python train.py --d_model=256 --vocab_size=8192 --norm_eps=1e-06 --qk_norm=true --init_std_up=0.0154 --init_std_down=0.0 --init_mimetic=0.7 --optimizer="adamw" --beta2=0.95 --lr_head=0.00684 --grad_clip=2.0 --steps=9173
MLP neurons of a small language model. Each row is named by its layer, matrix (gate and up: input weights) and neuron, and shows model dimensions 32-159. Each number is 200 + 20 x the weight over its row's rms, rounded and kept within 0 to 999. A neuron's up and down rows have the sign that makes its largest values positive.
After each neuron's rows, "fires after" lists the tokens most often just before its 100 highest values on Wikipedia text that the model never trained on. A number after a token or word is its count.

L6.gate501,188,216,218,223,220,195,210,202,205,219,193,206,195,210,192,193,188,181,156,223,226,212,183,205,191,197,209,193,207,226,182,205,223,211,202,209,216,201,212,230,238,200,205,196,225,162,170,234,245,195,235,201,209,180,205,187,170,185,196,186,191,203,218,217,191,232,216,194,156,172,193,223,167,243,222,167,178,195,207,170,179,185,177,224,167,228,200,193,216,170,241,209,188,201,191,204,191,167,203,219,204,191,214,177,179,190,217,171,204,233,187,194,174,217,212,209,230,212,203,224,173,217,175,219,168,194,184,215
L6.up501,247,200,205,200,205,197,197,185,208,175,228,189,197,194,231,202,226,199,222,223,199,198,202,220,201,217,186,188,212,185,223,189,150,199,207,230,231,174,216,229,213,233,195,202,211,255,191,205,197,223,172,161,189,186,204,211,190,195,197,202,176,215,197,205,208,201,200,204,239,172,188,211,155,207,221,175,177,170,259,193,205,211,183,196,184,185,221,205,251,205,184,181,200,223,188,194,165,172,193,203,173,180,232,201,183,193,199,226,206,202,210,184,150,153,191,223,206,190,174,179,214,181,195,203,220,162,179,207
fires after: "," 27, "." 21, "\n" 11, " of" 11, "\n\n" 5

L6.gate608,165,213,246,213,175,188,197,190,217,206,200,210,202,215,197,199,208,171,180,214,184,207,188,194,218,188,185,204,195,229,169,200,189,173,197,258,224,201,176,179,205,217,198,207,234,189,233,238,219,214,221,214,180,198,177,210,185,208,190,166,182,213,194,207,198,185,233,210,167,226,219,219,195,188,234,233,198,215,194,189,199,190,175,220,221,250,224,198,229,193,227,218,217,192,197,234,191,198,154,224,190,166,219,194,154,179,214,192,214,217,221,192,195,229,196,209,205,197,197,173,216,193,177,191,145,192,185,199
L6.up608,197,207,200,212,227,197,183,185,194,163,205,196,195,154,189,197,192,197,189,189,189,228,195,180,177,212,227,241,197,191,200,213,151,182,173,163,228,169,190,230,183,173,235,220,226,217,204,209,199,202,193,213,195,166,197,188,213,214,200,204,192,163,156,196,197,209,179,213,189,188,208,203,216,213,214,217,253,179,197,187,209,200,219,238,249,242,200,222,211,183,193,199,232,198,192,186,183,208,213,189,192,176,232,156,199,176,225,237,176,192,163,172,220,173,201,198,232,213,180,229,183,201,213,210,219,209,192,193
fires after: "." 61, "\n\n" 10, "," 8, " (" 5

L6.gate654,201,219,205,207,166,184,202,183,207,226,189,202,170,222,216,201,177,168,201,202,195,188,155,218,176,185,222,185,195,212,233,210,167,206,196,229,204,213,190,190,208,182,211,221,185,198,205,204,196,204,224,197,223,190,202,196,198,206,200,219,186,201,202,202,206,194,213,179,144,178,192,242,192,201,244,200,177,222,199,202,198,199,176,164,193,213,194,193,210,200,238,235,217,202,194,191,206,230,206,174,209,175,185,220,198,231,169,229,196,195,225,223,186,205,213,175,139,207,197,135,189,230,197,197,167,185,210,184
L6.up654,231,214,220,190,232,208,166,166,188,266,151,221,209,214,207,202,189,230,201,234,198,180,173,203,161,194,223,179,189,205,195,187,185,187,193,227,216,215,179,188,197,173,232,245,208,198,218,184,211,180,185,210,204,225,217,185,211,221,200,204,172,198,136,222,198,180,183,203,215,172,210,185,205,183,201,211,197,216,194,195,214,205,191,210,213,228,163,183,220,184,209,171,205,220,184,180,186,240,205,183,232,191,221,217,230,178,198,187,208,180,196,207,182,224,197,159,189,199,228,185,171,186,216,184,194,190,210,164
fires after: "–" 36, "-" 31, " -" 7

L5.gate76,169,183,189,201,230,178,187,171,192,160,210,191,194,215,177,176,206,166,180,205,198,186,197,195,241,189,211,225,223,178,176,230,232,206,193,173,196,175,182,200,163,197,184,180,198,213,211,182,198,175,220,184,232,210,150,177,196,227,220,227,241,194,215,182,194,205,161,183,176,240,193,228,209,197,223,217,199,245,175,193,219,196,220,213,196,161,217,225,219,197,214,199,197,187,211,196,182,193,214,198,203,198,152,238,181,182,194,172,230,186,229,187,223,214,221,190,196,177,184,198,210,188,181,192,194,201,170,195
L5.up76,224,220,194,207,191,188,157,145,203,219,204,179,180,189,195,183,199,223,169,236,220,201,202,206,189,175,194,177,223,192,196,197,222,190,198,198,227,195,217,220,209,186,195,180,204,158,182,194,157,197,194,209,200,194,188,185,198,178,203,227,202,193,225,158,211,183,169,190,200,176,230,175,222,213,188,165,201,210,215,179,234,219,186,178,238,195,210,188,204,178,215,222,172,202,257,198,232,232,200,198,187,185,175,196,216,203,204,222,202,183,160,184,207,175,196,199,193,186,241,220,178,233,218,235,208,210,187,220
fires after: " |" 54, "-" 16

L5.gate97,188,203,206,222,211,184,236,218,199,217,183,209,190,211,185,174,225,227,172,220,220,184,188,156,186,211,188,213,217,179,226,211,210,217,197,164,217,189,199,175,212,221,177,246,188,191,181,188,214,199,191,224,179,199,183,180,190,204,191,230,159,190,209,162,183,207,215,186,157,181,226,188,192,203,221,195,163,171,230,212,207,227,176,189,183,187,209,192,221,214,166,186,196,196,215,196,215,139,208,167,169,217,206,169,192,191,197,165,231,192,200,180,210,209,221,223,211,188,201,186,169,152,152,207,192,222,203,220
L5.up97,219,209,186,189,224,233,210,198,217,218,203,201,173,178,203,205,199,209,215,194,202,227,179,204,147,205,225,182,211,201,209,162,189,178,204,209,179,219,192,166,207,184,187,215,234,147,188,189,207,173,207,171,211,171,173,221,148,229,199,181,201,213,200,214,202,209,196,210,196,212,196,195,159,194,171,198,197,210,218,212,196,213,183,194,215,236,202,195,206,222,203,149,174,178,217,243,257,231,212,224,204,212,217,250,196,175,211,169,187,208,182,178,227,176,195,180,207,199,201,207,219,171,187,205,187,197,254,224
fires after: " |" 40, "." 18, " (" 11, " age" 7, "-" 4

L6.gate415,171,211,188,226,163,220,178,196,197,210,174,182,208,207,195,183,221,195,196,166,190,206,195,214,237,213,211,209,215,170,221,246,187,219,195,210,251,220,176,198,206,195,199,215,195,200,197,207,216,181,191,219,206,182,158,209,167,208,215,221,206,200,221,211,195,209,190,183,198,222,222,170,192,173,244,232,217,221,203,195,241,232,206,203,175,204,178,183,165,193,190,232,214,173,185,170,205,204,200,183,178,167,154,194,220,186,210,218,215,235,218,200,170,223,186,192,203,191,202,185,173,167,229,171,194,224,231,186
L6.up415,214,181,188,190,226,195,204,203,188,217,195,179,171,184,204,195,198,241,191,210,183,198,174,158,190,225,198,227,180,167,190,193,170,214,175,161,191,177,236,177,195,209,245,220,210,186,222,233,195,203,195,206,204,216,199,227,206,192,210,202,205,199,219,194,222,204,181,190,202,171,166,183,184,246,180,186,212,192,229,209,163,241,202,197,216,181,221,187,219,207,210,185,233,183,177,178,219,183,195,197,221,206,209,231,212,230,174,221,210,210,164,212,203,208,171,180,206,214,213,183,192,209,160,206,192,212,203,176
fires after: "-" 48, "|" 18, "mo" 5

L5.gate184,180,201,223,206,201,195,187,200,182,204,202,158,193,210,192,169,239,195,186,185,191,167,197,212,184,198,214,210,214,175,218,186,210,204,166,219,220,200,221,203,192,192,197,208,176,172,230,228,211,187,213,174,198,200,181,178,201,176,216,217,213,173,219,187,202,221,183,179,173,217,172,177,176,213,241,223,166,197,196,236,200,223,182,208,196,141,200,223,206,204,208,225,200,196,213,209,209,209,205,170,151,190,190,206,198,221,244,220,183,213,199,196,248,244,209,187,173,185,197,186,187,168,174,203,166,214,189,220
L5.up184,209,214,174,170,188,228,193,216,191,214,193,173,171,195,199,204,193,237,196,236,214,187,162,192,181,182,184,198,203,192,211,229,192,191,185,218,207,209,191,172,185,181,157,196,185,180,173,168,190,186,153,250,188,182,168,222,225,185,190,207,168,151,206,195,211,182,175,200,189,192,179,210,191,189,192,230,205,218,178,206,204,207,207,206,212,183,234,207,194,205,192,222,221,157,226,220,210,186,218,183,197,216,232,195,201,200,232,217,164,222,209,188,216,186,195,250,187,224,219,195,218,211,184,184,194,206,178,240
fires after: " |" 43, "(" 11, "." 8

L5.gate355,207,231,183,222,178,201,198,195,188,182,186,186,221,193,178,200,215,207,239,229,186,213,201,198,174,174,199,252,172,188,227,236,192,206,240,212,218,169,207,188,174,203,179,216,196,222,209,180,192,217,179,185,182,222,194,227,208,226,206,163,225,188,183,180,200,178,173,223,232,201,227,189,221,215,222,234,188,203,159,186,184,195,199,170,204,211,196,204,176,222,245,211,212,225,231,192,209,198,196,221,227,186,171,191,170,197,199,207,174,235,216,214,179,241,152,172,216,204,197,198,215,195,178,198,173,229,193,185
L5.up355,209,189,219,218,184,178,207,231,191,209,165,186,180,189,206,199,179,176,213,221,204,189,198,199,193,186,145,205,196,192,234,225,163,193,210,215,184,182,214,192,200,203,191,188,191,198,189,215,202,172,222,205,204,182,197,217,226,167,195,196,223,178,175,231,182,212,200,213,248,181,167,218,204,215,207,186,221,174,200,213,186,220,206,246,164,196,206,183,199,185,201,222,193,206,191,168,176,213,230,164,221,186,181,215,186,222,212,148,241,227,228,174,203,180,235,189,213,201,203,203,211,185,204,221,210,192,189,218
fires after: "\n" 67, "=" 4

L6.gate620,259,239,213,230,215,210,218,197,195,194,212,244,213,221,189,201,209,196,196,208,209,203,206,249,191,208,222,195,209,198,165,168,237,229,176,183,200,183,205,185,217,211,220,238,209,225,214,242,222,241,205,213,218,177,173,202,166,193,220,159,179,232,219,198,179,202,189,214,206,220,227,175,179,197,211,212,212,187,194,202,204,207,170,153,194,213,232,213,189,168,214,231,191,209,175,187,201,211,211,199,221,206,195,227,217,179,203,184,169,218,183,231,202,182,169,219,190,189,211,238,215,188,261,207,181,183,200,220
L6.up620,243,219,190,216,230,243,168,201,194,177,204,202,178,234,226,205,201,234,205,196,193,204,184,185,174,206,206,233,199,196,209,168,186,204,213,184,183,204,226,152,193,179,197,170,210,207,178,196,182,178,183,205,183,188,186,177,192,206,214,180,233,210,175,227,187,212,243,211,198,206,168,195,227,198,199,204,211,181,193,177,195,186,216,189,181,172,204,181,212,210,203,204,184,212,192,200,195,226,205,264,227,164,222,191,177,208,218,154,211,206,192,239,205,250,208,200,201,208,195,226,184,193,218,193,181,223,201,185
fires after: " |" 47, "|" 14, "-" 9, ";" 9, "\n" 8

L6.gate184,224,207,190,223,190,165,206,173,200,177,232,199,208,244,181,175,211,212,212,192,214,208,204,201,174,230,199,156,193,219,203,211,221,233,208,210,215,196,186,166,219,214,173,207,231,195,195,206,224,209,203,210,198,164,132,222,224,201,213,185,212,173,218,208,204,192,206,209,171,233,198,222,218,200,177,211,185,219,170,210,168,186,215,197,203,179,187,216,171,217,207,224,197,164,193,228,193,159,221,186,173,197,207,200,212,216,210,151,196,187,195,185,231,198,207,169,239,194,210,208,191,210,211,222,179,220,188,169
L6.up184,212,239,174,163,213,187,198,213,192,207,165,184,211,140,226,191,206,257,219,196,204,216,180,170,175,166,203,182,228,205,201,197,168,215,216,179,225,197,226,196,194,185,223,184,174,207,190,192,177,187,202,208,180,218,213,175,187,193,207,178,207,202,186,185,177,185,199,175,217,224,192,215,204,193,225,185,199,201,186,151,199,194,214,211,189,196,199,155,216,192,198,204,184,195,188,224,182,206,239,208,193,173,227,182,185,181,192,194,203,210,201,187,215,219,182,204,226,174,165,214,213,209,203,198,223,214,223,180
fires after: "|" 24, "  " 18, "\n" 16, " |" 15, " hold" 6

L5.gate196,204,205,201,216,191,202,219,195,227,176,178,196,206,219,202,232,232,195,216,215,194,204,230,190,216,201,162,225,213,211,179,190,210,206,180,206,198,190,229,226,194,206,201,222,193,189,209,192,212,213,200,168,189,183,196,189,215,208,185,204,172,196,212,167,168,215,191,231,226,220,203,188,197,241,202,222,181,200,189,183,209,184,209,195,177,188,176,170,153,190,199,228,184,167,170,202,196,158,189,184,205,186,208,244,156,161,204,217,154,196,213,202,212,156,222,221,195,209,218,194,220,200,207,210,152,174,188,190
L5.up196,199,198,196,194,222,180,208,207,202,222,167,206,187,205,216,182,197,238,247,221,202,200,226,175,223,179,153,194,204,185,169,194,206,184,216,181,203,212,201,221,201,203,154,234,247,204,216,220,146,195,211,208,204,228,186,215,209,191,221,185,155,199,225,192,202,196,190,215,184,218,196,192,207,221,226,172,168,215,220,187,192,211,185,164,217,229,194,182,184,163,207,199,202,213,199,233,212,168,208,194,197,181,185,215,174,193,203,212,230,178,214,168,207,184,194,216,239,212,199,210,220,181,172,220,193,191,200,227
fires after: "." 19, "," 17, "ca" 5, "$" 4, " We" 4, "y" 4

L6.gate320,176,185,218,215,216,169,215,186,206,194,176,186,215,216,234,200,168,217,225,204,192,179,183,209,202,213,187,201,191,229,196,238,231,198,195,207,212,195,225,175,220,226,215,218,203,178,175,230,235,221,214,192,195,216,200,218,188,194,205,213,162,190,203,224,195,202,200,220,189,204,205,221,219,207,210,208,204,178,173,195,176,205,192,203,197,212,188,195,213,230,208,211,196,212,188,202,184,222,218,204,181,210,231,209,240,232,217,200,191,202,196,195,169,205,183,194,202,214,180,223,216,224,257,204,200,189,194,211
L6.up320,229,183,215,198,159,190,194,177,178,209,197,219,217,232,221,212,203,208,167,227,188,189,185,218,183,177,185,192,208,192,190,225,195,195,236,176,202,196,162,189,199,172,184,172,202,220,215,197,222,170,224,175,233,173,167,244,201,168,209,202,186,189,190,201,191,139,205,203,237,190,198,214,209,200,166,210,209,197,190,211,212,202,187,184,210,201,218,169,204,183,205,193,191,218,202,182,228,204,186,175,213,215,197,200,179,226,182,161,213,185,228,184,218,182,229,241,205,224,186,207,218,210,154,182,172,208,223,202
fires after: " (" 44, "–" 20, "\n" 7, "-" 5, " known" 4

L6.gate373,154,196,198,192,222,204,242,210,207,201,200,186,176,197,194,194,233,159,206,192,216,189,190,197,198,211,216,191,183,211,148,211,225,218,186,174,201,192,167,212,195,202,194,256,228,207,208,191,176,205,230,208,169,192,182,211,187,209,192,225,175,159,191,212,211,204,183,182,159,211,194,202,206,197,216,182,225,215,172,181,194,201,189,173,169,205,238,191,201,195,182,218,198,170,219,209,195,191,203,216,160,242,195,244,192,192,220,175,208,185,191,157,224,231,189,193,195,202,210,183,194,177,183,174,181,195,216,192
L6.up373,183,166,180,205,233,185,199,199,183,211,170,199,212,216,195,203,186,191,271,197,235,153,209,174,210,219,238,183,189,154,196,243,180,191,191,180,189,187,211,178,220,229,202,211,210,179,185,193,228,187,220,170,198,255,197,211,201,225,221,214,193,215,187,148,218,206,214,197,217,205,242,214,223,153,192,212,198,205,187,212,200,181,196,193,191,226,192,206,228,225,190,223,215,212,210,207,188,208,221,198,192,195,200,164,184,182,184,205,209,184,221,208,180,220,213,195,202,203,229,178,162,222,225,183,170,212,203,186
fires after: "|" 45, "-" 18, " 6" 5

L6.gate104,215,223,230,209,203,188,196,205,178,212,208,196,189,210,181,183,177,178,175,223,216,201,208,195,177,224,216,199,236,239,186,210,216,196,212,166,233,225,199,204,227,221,199,191,208,201,211,186,226,208,210,202,208,231,201,218,179,232,230,182,181,179,194,180,196,210,206,211,196,204,175,221,195,205,240,248,226,228,208,195,220,195,193,177,219,199,209,226,201,162,216,220,208,191,239,212,186,208,170,233,219,204,181,242,193,210,211,191,170,186,192,254,198,196,201,217,201,210,174,250,229,161,186,203,167,203,167,202
L6.up104,175,240,186,215,212,238,220,200,206,223,197,207,220,203,218,188,173,182,232,219,204,184,207,214,209,203,198,230,200,181,173,215,247,205,217,237,236,165,172,181,194,190,196,208,216,211,192,207,208,205,177,199,189,212,173,194,212,213,212,203,175,162,183,192,221,195,179,189,196,219,190,176,202,215,234,225,221,178,199,187,215,225,197,203,227,199,187,212,188,183,204,196,216,210,204,197,186,233,216,208,198,159,236,213,174,197,202,242,231,190,219,219,191,214,208,226,192,193,157,194,217,212,157,181,163,153,184,189
fires after: "\n" 38, " one" 18, " |" 10

L5.gate175,192,203,194,231,219,212,249,166,212,199,214,210,191,223,216,187,202,187,192,202,175,231,177,238,160,221,201,196,203,158,194,233,166,210,197,215,220,192,201,183,207,214,206,213,215,208,206,227,217,244,208,221,175,154,183,186,153,200,191,210,205,187,198,218,226,180,201,140,235,242,201,221,179,183,195,187,202,206,213,192,193,196,174,232,183,209,234,209,199,217,216,232,200,206,180,189,209,208,188,209,214,209,208,209,178,210,197,196,203,182,198,193,166,201,197,185,199,197,183,184,188,223,198,204,181,218,232,205
L5.up175,211,166,199,197,208,200,216,209,167,214,174,186,238,211,246,211,192,176,205,218,158,193,187,202,187,226,190,192,173,151,153,215,200,214,199,217,175,199,202,195,160,166,197,199,185,204,163,212,201,201,172,199,223,223,145,200,205,183,182,201,174,216,183,219,174,239,220,209,203,185,189,204,232,177,225,184,182,210,223,176,237,216,242,188,196,194,212,201,211,192,165,187,226,210,177,190,199,175,226,170,207,199,203,194,199,188,210,176,199,191,208,204,168,185,191,238,217,179,210,188,210,220,170,182,185,216,191,207
fires after: "|" 28, "-" 22, " non" 8, "\n" 5, " post" 4

L6.gate129,233,232,194,190,200,183,232,175,191,179,153,175,194,197,229,184,192,215,195,194,185,235,188,194,217,235,190,224,195,147,242,192,214,200,200,155,212,196,203,172,198,200,183,206,217,238,217,203,227,202,222,199,202,180,176,206,189,200,215,183,192,235,200,217,208,211,191,190,197,189,195,220,183,216,172,190,215,205,227,211,206,179,217,186,205,158,197,210,187,203,187,221,224,173,192,198,174,223,189,217,185,257,171,196,186,227,158,184,227,188,194,166,183,180,173,203,204,220,216,144,201,202,192,198,206,197,237,181
L6.up129,175,208,193,245,197,214,204,201,212,161,185,205,162,189,201,203,175,176,224,205,193,208,214,202,202,195,185,209,222,177,205,178,176,187,195,211,198,180,215,208,227,196,179,188,195,194,175,182,191,205,204,229,190,175,198,223,225,206,178,182,206,181,162,235,235,192,187,211,178,180,171,173,206,180,207,219,243,190,189,241,203,245,227,202,198,144,229,199,214,195,189,192,254,200,195,207,216,172,216,173,189,161,206,197,186,158,195,220,196,191,211,181,217,222,208,195,222,210,181,170,177,231,175,212,224,175,207,219
fires after: "\n" 52, "|" 18, "-" 15, " -" 4

L6.gate147,194,215,206,206,205,214,239,162,222,215,221,190,177,204,188,155,235,193,194,200,219,216,177,228,212,201,202,196,233,231,182,158,214,203,206,187,222,209,222,220,215,209,194,173,192,201,214,205,223,212,214,201,172,175,188,206,176,215,183,196,220,221,232,182,236,187,204,233,181,241,166,219,202,189,242,179,161,195,188,188,203,216,202,199,150,213,165,228,194,164,197,204,199,192,225,202,184,174,168,162,208,211,193,185,175,189,190,201,202,210,210,219,200,176,192,199,181,191,183,194,202,195,197,198,182,179,179,216
L6.up147,222,220,219,197,180,220,208,201,233,204,233,181,182,207,191,167,227,212,180,223,196,209,222,215,224,186,179,175,224,219,202,172,204,158,189,188,215,220,170,197,258,181,194,176,222,169,209,184,235,203,217,233,154,196,205,225,193,183,197,211,217,221,233,184,228,210,198,221,206,206,187,229,203,183,204,192,188,210,202,204,208,221,182,195,192,207,175,217,218,172,210,246,195,195,219,183,195,176,171,179,200,228,229,186,184,165,187,199,179,211,188,205,208,168,176,200,196,243,179,185,193,173,201,180,172,156,192,226
fires after: " |" 58, "|" 39

L6.gate596,197,174,221,200,172,208,207,197,202,191,176,198,220,230,208,211,210,167,225,206,192,178,195,219,200,167,221,210,217,195,180,165,205,208,185,200,209,204,229,172,190,270,195,213,227,204,179,233,198,186,170,225,213,204,172,199,189,204,195,235,192,160,152,193,213,184,226,205,213,200,164,191,179,212,218,181,190,220,171,190,196,219,201,221,196,234,221,188,203,186,175,200,226,184,185,221,203,187,195,201,184,203,186,182,186,196,207,203,153,191,189,197,195,214,226,224,182,241,185,182,185,187,187,198,176,234,177,182
L6.up596,219,177,215,212,192,217,174,228,195,193,186,191,216,204,193,228,182,200,178,219,180,183,178,212,191,159,193,221,223,182,202,177,215,196,200,162,230,201,198,179,200,216,174,190,222,182,185,221,185,188,147,210,203,209,201,225,214,164,196,222,192,142,173,207,194,206,199,225,210,201,186,180,210,221,199,182,173,238,159,234,199,211,192,209,193,189,197,235,182,195,193,189,202,183,223,206,186,211,201,214,175,194,193,174,206,209,163,213,199,196,177,188,175,218,211,249,197,216,221,210,209,191,161,193,189,219,203,243
fires after: "." 31, "\n" 9, "\n\n" 8, "," 8, " is" 5, " \"" 4

L5.gate123,206,203,210,219,196,224,225,161,210,190,200,232,214,230,204,200,208,213,203,171,197,234,197,218,162,214,179,202,187,209,208,206,190,214,236,200,187,178,203,205,199,188,196,225,215,199,224,202,202,189,226,208,176,210,149,209,214,182,202,203,201,184,224,206,194,189,229,212,202,213,192,236,201,193,229,222,202,189,189,184,199,216,218,184,192,207,226,177,196,211,185,222,229,202,193,195,172,189,208,180,195,198,206,222,148,210,207,204,208,182,226,179,178,189,220,213,192,232,211,198,226,226,214,224,186,202,202,191
L5.up123,205,215,180,196,207,223,207,222,189,197,186,179,205,211,175,199,172,165,208,177,178,198,190,216,198,235,213,217,165,179,188,223,184,209,215,133,209,175,182,209,223,183,205,195,217,185,225,212,189,235,252,185,217,175,204,212,228,192,195,208,193,193,215,206,178,206,217,220,207,175,233,230,171,179,163,213,188,224,212,221,214,187,245,145,207,173,223,231,223,205,166,202,171,197,183,197,168,166,239,209,188,201,191,196,224,173,207,213,210,236,223,173,191,234,186,182,196,193,227,213,209,261,205,193,220,210,209,211
fires after: "-" 36, "|" 16, "0" 6, " des" 5, "'" 4, "3" 4

L6.gate546,195,200,194,215,201,167,227,203,218,228,193,229,192,182,190,203,170,171,234,218,170,191,223,217,189,201,200,188,172,190,222,182,236,211,185,229,216,224,224,196,210,209,178,206,210,192,216,199,172,229,204,169,212,196,211,175,193,199,160,210,192,191,196,228,195,197,202,215,183,203,182,209,195,209,172,229,180,197,187,187,224,214,233,173,215,219,171,216,189,195,196,215,169,209,177,226,161,150,221,186,202,193,180,253,177,187,206,167,192,205,227,192,156,212,207,207,156,207,178,177,198,183,218,226,182,188,189,174
L6.up546,177,192,199,186,206,197,211,249,190,225,188,237,194,202,199,214,185,210,200,213,198,214,225,208,241,189,190,170,220,194,229,163,191,188,191,161,193,228,214,192,218,192,187,191,202,195,209,208,209,166,187,193,160,214,189,231,168,160,172,216,208,198,215,194,200,197,195,190,205,229,187,210,183,213,192,206,201,189,225,240,172,223,190,184,187,207,222,221,216,205,208,178,231,238,233,193,248,204,190,202,196,226,167,188,192,170,216,203,237,188,181,229,190,213,217,184,218,215,225,210,203,222,192,171,172,213,218,195
fires after: "," 26, "." 22, "\n\n" 11

L5.gate370,196,201,212,207,195,165,187,165,213,221,180,223,206,177,189,169,200,213,200,178,223,220,196,209,144,208,199,219,217,205,197,171,217,203,216,192,218,182,224,183,228,177,159,177,224,179,209,223,248,213,194,193,211,210,160,176,193,189,220,207,160,200,238,212,245,214,197,230,208,208,212,240,212,232,206,219,182,192,193,185,232,192,227,198,197,187,171,205,197,199,227,194,209,255,205,203,190,198,232,206,176,208,198,218,223,203,192,186,195,209,240,215,210,221,193,179,228,187,153,207,167,197,196,207,201,222,226,187
L5.up370,225,215,177,220,226,169,231,187,179,188,222,196,192,191,143,186,173,242,188,175,198,197,187,153,184,259,205,195,195,193,206,216,214,217,201,190,217,195,192,177,182,187,246,177,233,188,182,220,202,224,202,210,201,246,215,208,167,170,209,215,216,213,225,214,207,214,184,193,184,216,204,232,194,198,210,218,175,196,199,173,212,198,192,233,191,167,188,178,219,158,184,202,197,211,184,198,239,228,183,205,190,176,211,211,193,201,180,183,203,181,194,249,202,164,193,205,219,165,215,206,177,205,209,211,205,195,233,218
fires after: "\n" 50, "H" 4, "Early" 4, " Se" 4, "\n\n" 4

L5.gate691,193,202,212,226,177,226,199,215,190,217,213,223,203,243,180,202,190,195,215,216,181,193,208,214,204,211,208,218,195,207,214,194,189,229,195,228,220,174,230,211,190,178,215,231,229,187,193,162,203,184,230,204,216,189,175,192,180,217,229,225,207,181,221,235,207,173,189,155,151,210,180,200,197,259,226,207,224,188,213,226,184,206,177,212,197,165,181,206,216,197,222,231,189,196,172,191,206,172,212,203,185,194,205,214,199,168,215,181,205,234,240,176,195,195,151,169,204,181,236,196,214,206,230,214,216,219,167,205
L5.up691,171,164,179,190,215,217,205,218,214,230,185,220,193,216,212,193,200,222,195,184,196,240,173,175,174,228,196,209,195,174,202,222,174,196,185,200,184,223,209,162,193,199,184,210,188,188,216,177,185,225,204,192,212,197,178,219,197,197,179,232,160,188,211,223,183,249,176,166,217,177,196,211,209,200,194,177,198,203,214,241,209,197,229,226,180,191,225,215,244,189,211,165,205,218,155,190,179,165,184,175,217,179,192,194,205,170,204,190,195,195,213,185,160,212,188,200,186,155,206,197,182,212,163,175,203,238,218,180
fires after: " |" 26, " co" 18, " Co" 8, "," 5, "-" 4

L6.gate159,229,214,195,186,225,216,244,203,204,195,223,213,228,187,231,182,190,228,243,170,194,173,162,230,203,187,195,183,195,203,212,212,175,239,210,208,184,177,218,206,176,211,218,178,200,208,200,183,186,223,199,184,193,227,217,209,187,204,213,198,188,215,208,201,250,149,222,182,190,218,235,207,192,216,243,228,174,217,222,190,202,217,197,205,193,217,208,170,238,211,217,216,166,173,185,188,190,204,189,201,223,195,197,229,198,208,184,228,186,201,211,182,191,189,185,168,179,210,196,159,188,252,239,160,206,178,189,184
L6.up159,180,193,178,210,168,157,199,188,209,195,161,194,257,204,220,225,210,216,150,186,160,204,173,220,216,160,164,186,208,198,203,178,200,194,168,200,202,160,197,189,179,195,183,200,177,183,203,224,186,207,238,212,204,189,186,201,191,231,171,219,213,208,202,187,158,225,193,194,264,209,209,189,195,226,201,194,198,175,215,210,204,188,165,228,221,236,211,171,189,186,213,192,193,194,185,170,172,215,211,161,196,212,197,192,203,211,195,212,232,191,249,236,217,192,181,206,196,239,210,156,218,201,183,208,221,224,228,179
fires after: " the" 50, "–" 15, " a" 6, "-" 5

L6.gate182,209,225,180,227,202,226,224,192,174,172,193,197,195,199,231,195,218,218,175,176,189,222,212,228,176,186,198,184,202,154,203,196,236,210,196,183,218,177,211,210,197,187,193,211,227,177,196,211,221,193,238,168,201,195,190,157,185,217,197,202,199,177,197,204,208,178,202,170,199,237,197,213,218,216,198,234,197,224,231,206,240,199,201,193,171,189,173,151,200,209,212,171,189,164,216,201,203,229,203,198,197,200,176,213,206,177,222,220,174,171,222,190,170,215,181,227,208,183,165,214,193,190,201,174,158,219,215,193
L6.up182,193,206,177,208,226,195,198,188,185,163,183,231,164,165,199,163,192,196,164,215,198,197,210,187,191,198,165,167,193,147,187,212,228,190,201,199,203,227,217,187,203,180,168,207,209,195,199,213,195,208,246,229,197,171,193,171,206,202,179,212,198,188,214,229,235,187,226,178,190,184,207,196,185,208,200,169,246,231,208,214,207,202,216,201,222,213,201,173,206,181,184,203,176,172,177,201,197,179,162,244,172,184,211,187,163,192,209,198,218,203,202,178,209,148,176,208,209,186,225,179,208,196,183,177,223,204,189,219
fires after: "-" 31, " (" 16, " km" 11, "km" 4, "|" 4

L6.gate617,212,232,184,183,230,196,195,205,217,204,168,232,235,187,199,191,191,195,207,206,165,206,187,211,160,147,216,239,192,208,185,206,186,184,167,185,195,233,189,184,212,202,175,194,196,201,230,214,195,226,220,236,185,195,201,193,229,220,182,191,173,192,222,226,223,173,196,221,213,186,203,217,147,219,214,218,215,195,190,177,209,208,223,172,196,182,212,192,193,187,199,183,201,244,195,203,182,188,190,198,179,190,192,183,191,226,204,221,209,246,206,184,212,194,180,218,208,188,154,227,189,205,179,220,179,222,235,190
L6.up617,169,205,210,164,173,223,228,206,248,211,160,217,156,206,199,200,200,154,210,227,181,187,200,198,208,207,171,209,189,163,182,201,201,169,244,177,190,203,192,191,173,193,235,205,241,154,205,230,211,230,209,183,199,230,187,198,189,201,209,178,171,223,214,232,186,203,215,204,223,223,219,236,200,188,183,209,190,184,208,228,181,192,213,218,227,204,187,201,215,182,206,208,177,223,193,195,198,202,200,209,198,187,220,221,224,250,225,180,204,170,206,201,189,172,223,199,198,165,198,213,186,196,210,163,219,188,156,154
fires after: "\n\n" 46, "\n" 15